MLP neurons of a small language model. Each row is named by its layer, matrix (gate and up: input weights) and neuron, and shows model dimensions 32-127. Each number is 128 + 24 x the weight over its row's rms, rounded and kept within 0 to 255. Numbers have three digits each. A neuron's up and down rows have the sign that makes its largest values positive.
A block is one neuron, or neurons of one layer that tend to fire together. After each block is what it responds to, as a language model described it from the Wikipedia text at the highest values.

L10.gate62:131159160115164093150151105146127134087161119148117131139096109111109150128127156142142116122146115161156132126119135107111106159124115153105149152123139116145111087101114083085115141146118110064118144084126167143132144131141159160144129146153117133167138107127145137131106132090128157105
L10.up62:124160140100120103145173144111084131116115147163096107141131125108153147136129139105113121095135087155146146146122092149170128154137119121126156156092105090110116093080147143113165165127150060113111143127118120110132090134125095180161117139141153150167113101082094123123140122093088126135
L10.gate191:126149080096148114157080086144136159119147160109140113169148101119135127149131167127146134090138145109088131121110156091070145119114096107149105102132171135140105149121130120116148127121118118158122101125153161131116149167101133101174173150122094102131133125112154090134108163119140141133
L10.up191:135158137106152133129157144142127138091111119110095145125127127145125096141151157162142123098136143153166146144092156121157105104103113101128142122136131151108102127172126135117119116162127125110147125136138158083104120145159130127152153143136127142157108118114079161126114090119146102158
L10.gate312:166166097132108129135133128135119124115168123116136146176150158163142114152127148087162075183132145093156138122164130162130064140135147099121163137155097129149109131131172138155084126128136099087137109127123112139106182122128099114114151119126155115144148126123125199134086159147126182123
L10.up312:131116112157135095167176108124145115115146108060148120182145118116149127135103115106110081154101096122053120134124098101117136121165110126138157124138109080094117141161119143166127129150146129139148144121189160135173096079140135154151130081113125123083157098089173103133148084136120077103
L10.gate412:121120190109129092125122141117138105142109141137119156158190146110171097148108179107149128163135110101105101126115099094170128145152086149159115140139138133162145126090171158138153124126114095107164115124149124116141134101109128109116104125112139092152166133134117138098154117133159124154
L10.up412:112191122137151105121169129117151115151122137149133121137188141075129104157116110117117141135124062093121079103151104161149101135176111141117131139147138126165130163091130105070102170139100087108149120126168129137131158110122127150120158134093118143137095153110135167108119166133160120131
L10.gate435:123134178153132136157132101121131090109079161096100147108134096132150130144144159144138117169148158061111172148106136125125088139131060110128124105165107122106118148133167155111118146137169144102157103125104129091119165148102108152142135137106162138130112161105139162148100090114142128098
L10.up435:126149141119128156125137136133138100092138160108125103159134128083154108120156154151127129061151167179103103172148132118121147144109094093127108165154127125164135114112121160139136133145124113127098115115132132151086156149131104151146097113142166107151119141123125127129125116142116141160
L10.gate888:071155130144116086145094099134104130146133113104145110116138078143173135133137150112142105142094096042106125084130127117130143149119179113134128091127131121126118122111128118147129152145091120107161125112124076118145113154148108107112134137120162108107101133124097137128163143127124162130
L10.up888:147134154150141175137118091153122106126096097115117135116172146138113170177115167129118116121132122112135095140132118134119139090151119180154114096169147126127123124164129160136138094135100148134112134134130124134127144108157118151167105114087140098141123123119095161141106147118078113100
L10.gate929:114099168116083164116124121142155094146095157112125140106143137145131088133142122112101122138145074114112158160108125064143141127147129105138120132146092151157084140145118138142103100148124135122139154087147125123111102147070160132120133132175115145140129154107125121165110111097149142106
L10.up929:123133129127122131132177105066113154153151149091119167110120101097134138138106134110137170122119153122140140136155091149133114117120123142134101119104115124099084121115117142054144123130165116091106130128118108152110166141128131119136127161128101089131139127130107104126096087117154094143
L10.gate973:149166119134171105168132089145102151133123121123093150111119123127140105107102121115145134110098120076093102096118130125169109150179119108128111120166110127170102159156131133127103125144092139132129155132117102134101145142118132152175104175154171122136147083150110147141163120157113110136
L10.up973:122146102079147108124110105116141133126141130112123144163118144113115125089132154087087109084114095107149115095115121121169130161192081100101123120156164142122134181160143135138104152136158118066128118119099135131106148121129112137149068154180165110138159126145097151118149117183119114171
Word-final or mid-word pieces completing a common word already begun, often in political or geographic text, e.g. ele-ctor-al, Assemb-ly, Sen-ator.

L12.gate37:115107053109143151143096163103118174149098136107135111102134112129115178128080103102110110094123109149099150091101095091091091094115068166138118127126124166116139150183118141139125088114089141147109157155105114098150104122113138153107145139150116114135129157161127094129122145133131147133
L12.up37:136126077106129130102118100124146167125113159141111102169125085099126131123085131136150081137117121156133172084174127119110123121125140149121129132106122177116136159159137129133126093105134121144126164106095110116094155111120149109096109107138107100136155149186135119144157171144163143085
L12.gate328:158089115133139157137148105126126154110145123135101148122140115098086115133160162130143090117136144138120127116114152091098118141123097169111105153159147156164131154127168159124149128103111126152139097126107121111100133112125128090106121159136123125112152146109142131097100118128126109118
L12.up328:095166126133116108141082131172151127092110140100108172148141099121157135152128119185172153147107120136132095161117097145111093062137129160137137117125072125119143122157115098145091144127110168135131161128147075130153081128097171120091108160122121088098114132138130063146142129106141138112
Line break right after a paragraph's final sentence, just before a new paragraph or section heading; also ends of table rows, headings, coordinate numbers.

L12.gate109:128158097105128108112100119158130143166118131079130113122156098132080144123120121116109117155144143135125131125121112088101124125126123130137105120103136090136106134138177097145086142130158138076135143123114135126109114122124129106154128148160143137118116118082110156162147106132132084121
L12.up109:100111196107207148119138091156147075125137119141122106091161162136158107105129109099165153145129132109131126166105111138125119106135114045114144125173137131118117097174174122124086130157142147141135122145154121145153155138125119128118163106108098140150141120116090175130096144110126117116
L12.gate406:155176161112099128126103139142117122152150163129087114134135140128168135122145084130201171113080151130138111155117081109150127172112119083122131138111154091134100172113116124161119103160147121131164119126129108117124105124099124143159195139107158168139130080113139117148130106100133144109
L12.up406:146167129148115100151126118114141118163121157122121106130135192137116138106122130146094184096167176129147120125157052115161130135119136174124108157115115139153123159139113123156101136109160154095136115143113095139117118081144106131165122134111143142157095105133096145079116128085130129134
Word-final pieces of official titles and government bodies, such as Speaker, Senate, Secretary, Senator, and the word president, usually before "of".

L9.gate262:143176106119160092111131111093105099139137133088078148168112115148150136142164170126083121107122156204130128153116141134142156126138106141134139125221125109152125152156102126115122111139115104113128144108127167147128129161128096155154123106143148124120110142160138128140159103131116091120
L9.up262:088154122154158102136124140104117092177115109140131119127089093123118131137150143145139172150150142080121110164086156122127107123143112079146146105133084131109117102133126112127105115171163133113159084148143143127137162125129137149107121138150126148099173112085130081178113110099077110120
L9.gate299:186151116096103131140109171129126099139147142147127118134122150113109121087107135098115072147118170079131123148132090069156151123116119163127115154135155123116162088121132126138147125138181145109110122121115102145137118163127134174100127132144184161122131091118101164104132126154101160147
L9.up299:109129169131139102116098101123109168077130107158143174121094133104150129111142151093163112112146155152088128150127136113134147142159132132141138156127107134131117128118109104147134158089148173157120123125113169143128130155119114137135163127159147126125100107103142137098127134111157096110
L9.gate462:132152131112150140149136113176109095117126119119131109155105115117124129082165167143109098150096120089128076140173117120124116121142114127134130091163132103130135129107147133155086129124140118082129059114109090124155134139127156135127146127130167146160131071112153123118137122127137144140
L9.up462:142114155106146160112106119139139114105146142136153119092150122133128087095153144116138144100172121102098121102139120125134166130109156140096142088149142099110078102163101119117134091156111138117136140169130122102151169081137142151149123121143129133113136156094152137125143156156138123135
L9.gate828:159133141151167092166129132122115107109143109112100110132151116153136131199156146120125166140102130112145111130125132126150117124148135081122093132129122148131147112129099127144133164155118136151136134112136143105066131103146126131141164104158133139130142122145121136119120112094073143104
L9.up828:120146116122130117098145101108127094153146111114086114114155115181149120132134075157120125178071114121117109141137114095152134150130104076164136154143123111163126110167152179136140122118118147117163147127150131128131145141064088141101131167126158113125083143191145107113113119118124157146
Final pieces of split words, mainly "ate" finishing "Candidate" in election-result table headers; also wi-fe, Govern-or, In-dependent, and table pipes.

L10.gate52:134114087118115102141109104110139176100117144095117126097122075132125120144133101149153117161098138132132149132162080129138142097088141130083125142128088070107118113115122139116129140111119122110102123142144115079103129130104158088085107160124169119157145135165137107108123115109105197141
L10.up52:155123129102168134089131148139139105159113166145114150104140119116125155152114129104140111076083154096155171084136148102102135127131104166180122130089141143138142147148115180153090139135143129125122132147106186114113141123143091114121107116141134119104127132150095100176149135140129128112
L10.gate160:150154125114146136139106119135152102138142148117200164111129077085132159102141138133097143097162127144142127148132127094090138132112122131125090184155143111119135139165163076113139089120105147113126114156119165124110137125105110156107154171107096153136108139162094109102108177133140126161
L10.up160:131114127138101095125124136132127165146160116130156141165105111147142116129133096113132161121086112110125117116130108152119151121127148165087118118100095151110134139163114132155115147132128141112128153172137131123148154155131141126108190092114115137114151122157111130159101155129093132128
L10.gate333:102110128153194103150113139098127127133148125115157157122173121136156137154101137119111163136087126132107134134147152169106133111083116116136149121166164193124114129139159146136071111145107127128110139131127169155096104138153174073158106129158159134119126095173143123116123083129103072194
L10.up333:127130119146114137132167151126140115144118093149147117148137146079135115110153106068159125124125114131127140075108122137111110133151124170131149125123100103136148128138105141147124095154158123147141098139151099123142143117124160106106130128136125101122088160116163122118093163120148136114
L10.gate426:083114150143160136113112120148180150124169077084119166138138119059138131114140120120119135167153153156115102125135167144116100102173172156101096128134128112130130139134142147121083079179188138138128149162141111105134063147105142122115167124129201099134157167142137112152138151131119110156
L10.up426:134148155167097123108127124143127121099160172091134148121114131155157158128136145113096108139108155151132126128136100094113137082166162119098128132100192159129162111170119140094162113131107131134126108135115143134117168122143141134102137115102121158151146104118140114150084124187143197138
L10.gate443:138080098108125137125096110100094106179144160126136140153128142149113087145104136123128143125131099146146084112161120135135112089143168114111120122120174138133145152115149105119105126127151168148105139148165183127125162148120135109107180138126115093107123111159114117137139106116163114129
L10.up443:125129120125149124135151129130140107136100122121119096157165118107161146118126140097102148148133106132145069105161105162117160130149156116132159090132129129140148123137155139113104113130155144204121100145156117162152133144139090150140112096089129129118119135146107119106161161118091145148
L10.gate523:139155088167160124121125143162121141110100171128102138130164128121123136108097101157149127123092099170101136108126114152142115121161168137150095117131144159156096112084097169144118136125156127172101157144125120103112107126162139095083144144121178130115101123124111100118108174091095107167
L10.up523:123142071139153086091092109094140181134160180107137160110154095084171125114097177142157120101139115154130123112171085094117063107104107133128130113127137161161149097113110165150161132118148143160142138144144151134141171119160186083106127189146153123085154150178134077117118175130113109134
L10.gate541:150134097106139124136090108133132120118120122107117151122142105122124175157145111127095098154120111160145120119127109107113121119126105139081120137084071106121122117161141170167103126130127128090104118163117151095104155108163169116136119116141163126124132179151107162150149121128134186093
L10.up541:151118107124166093093125076123123151127112139107128111077140093143120138169119095108165102134097090157120128115121127116129124145092093134148102138113116109122106154096110143109125183079136101117114151183091146093094137127145118106117112143144156140115155143200100098112151127137147152163
L10.gate656:134144073120141133103082108146138172107138185114131151106117109098133149145107106113123123121089132159110105100120130126083140112080109145102101146119126124124132156139112125125115118099130140134102145150108123113129135145137135099079146124122137142130141158193102079139159152111135136129
L10.up656:108122106097151128110094124106129139131122169102125141104144109088116162116118135132130130138081118126097140122122114093127128068100106154120108123134102138136145143141118147196093151104127158151130122124126154128105132145161151104087137160138150124105176145171086096145107176135113156097
Line break token right after a sentence-final period closing a Wikipedia paragraph, usually before a blank line, new paragraph or section heading.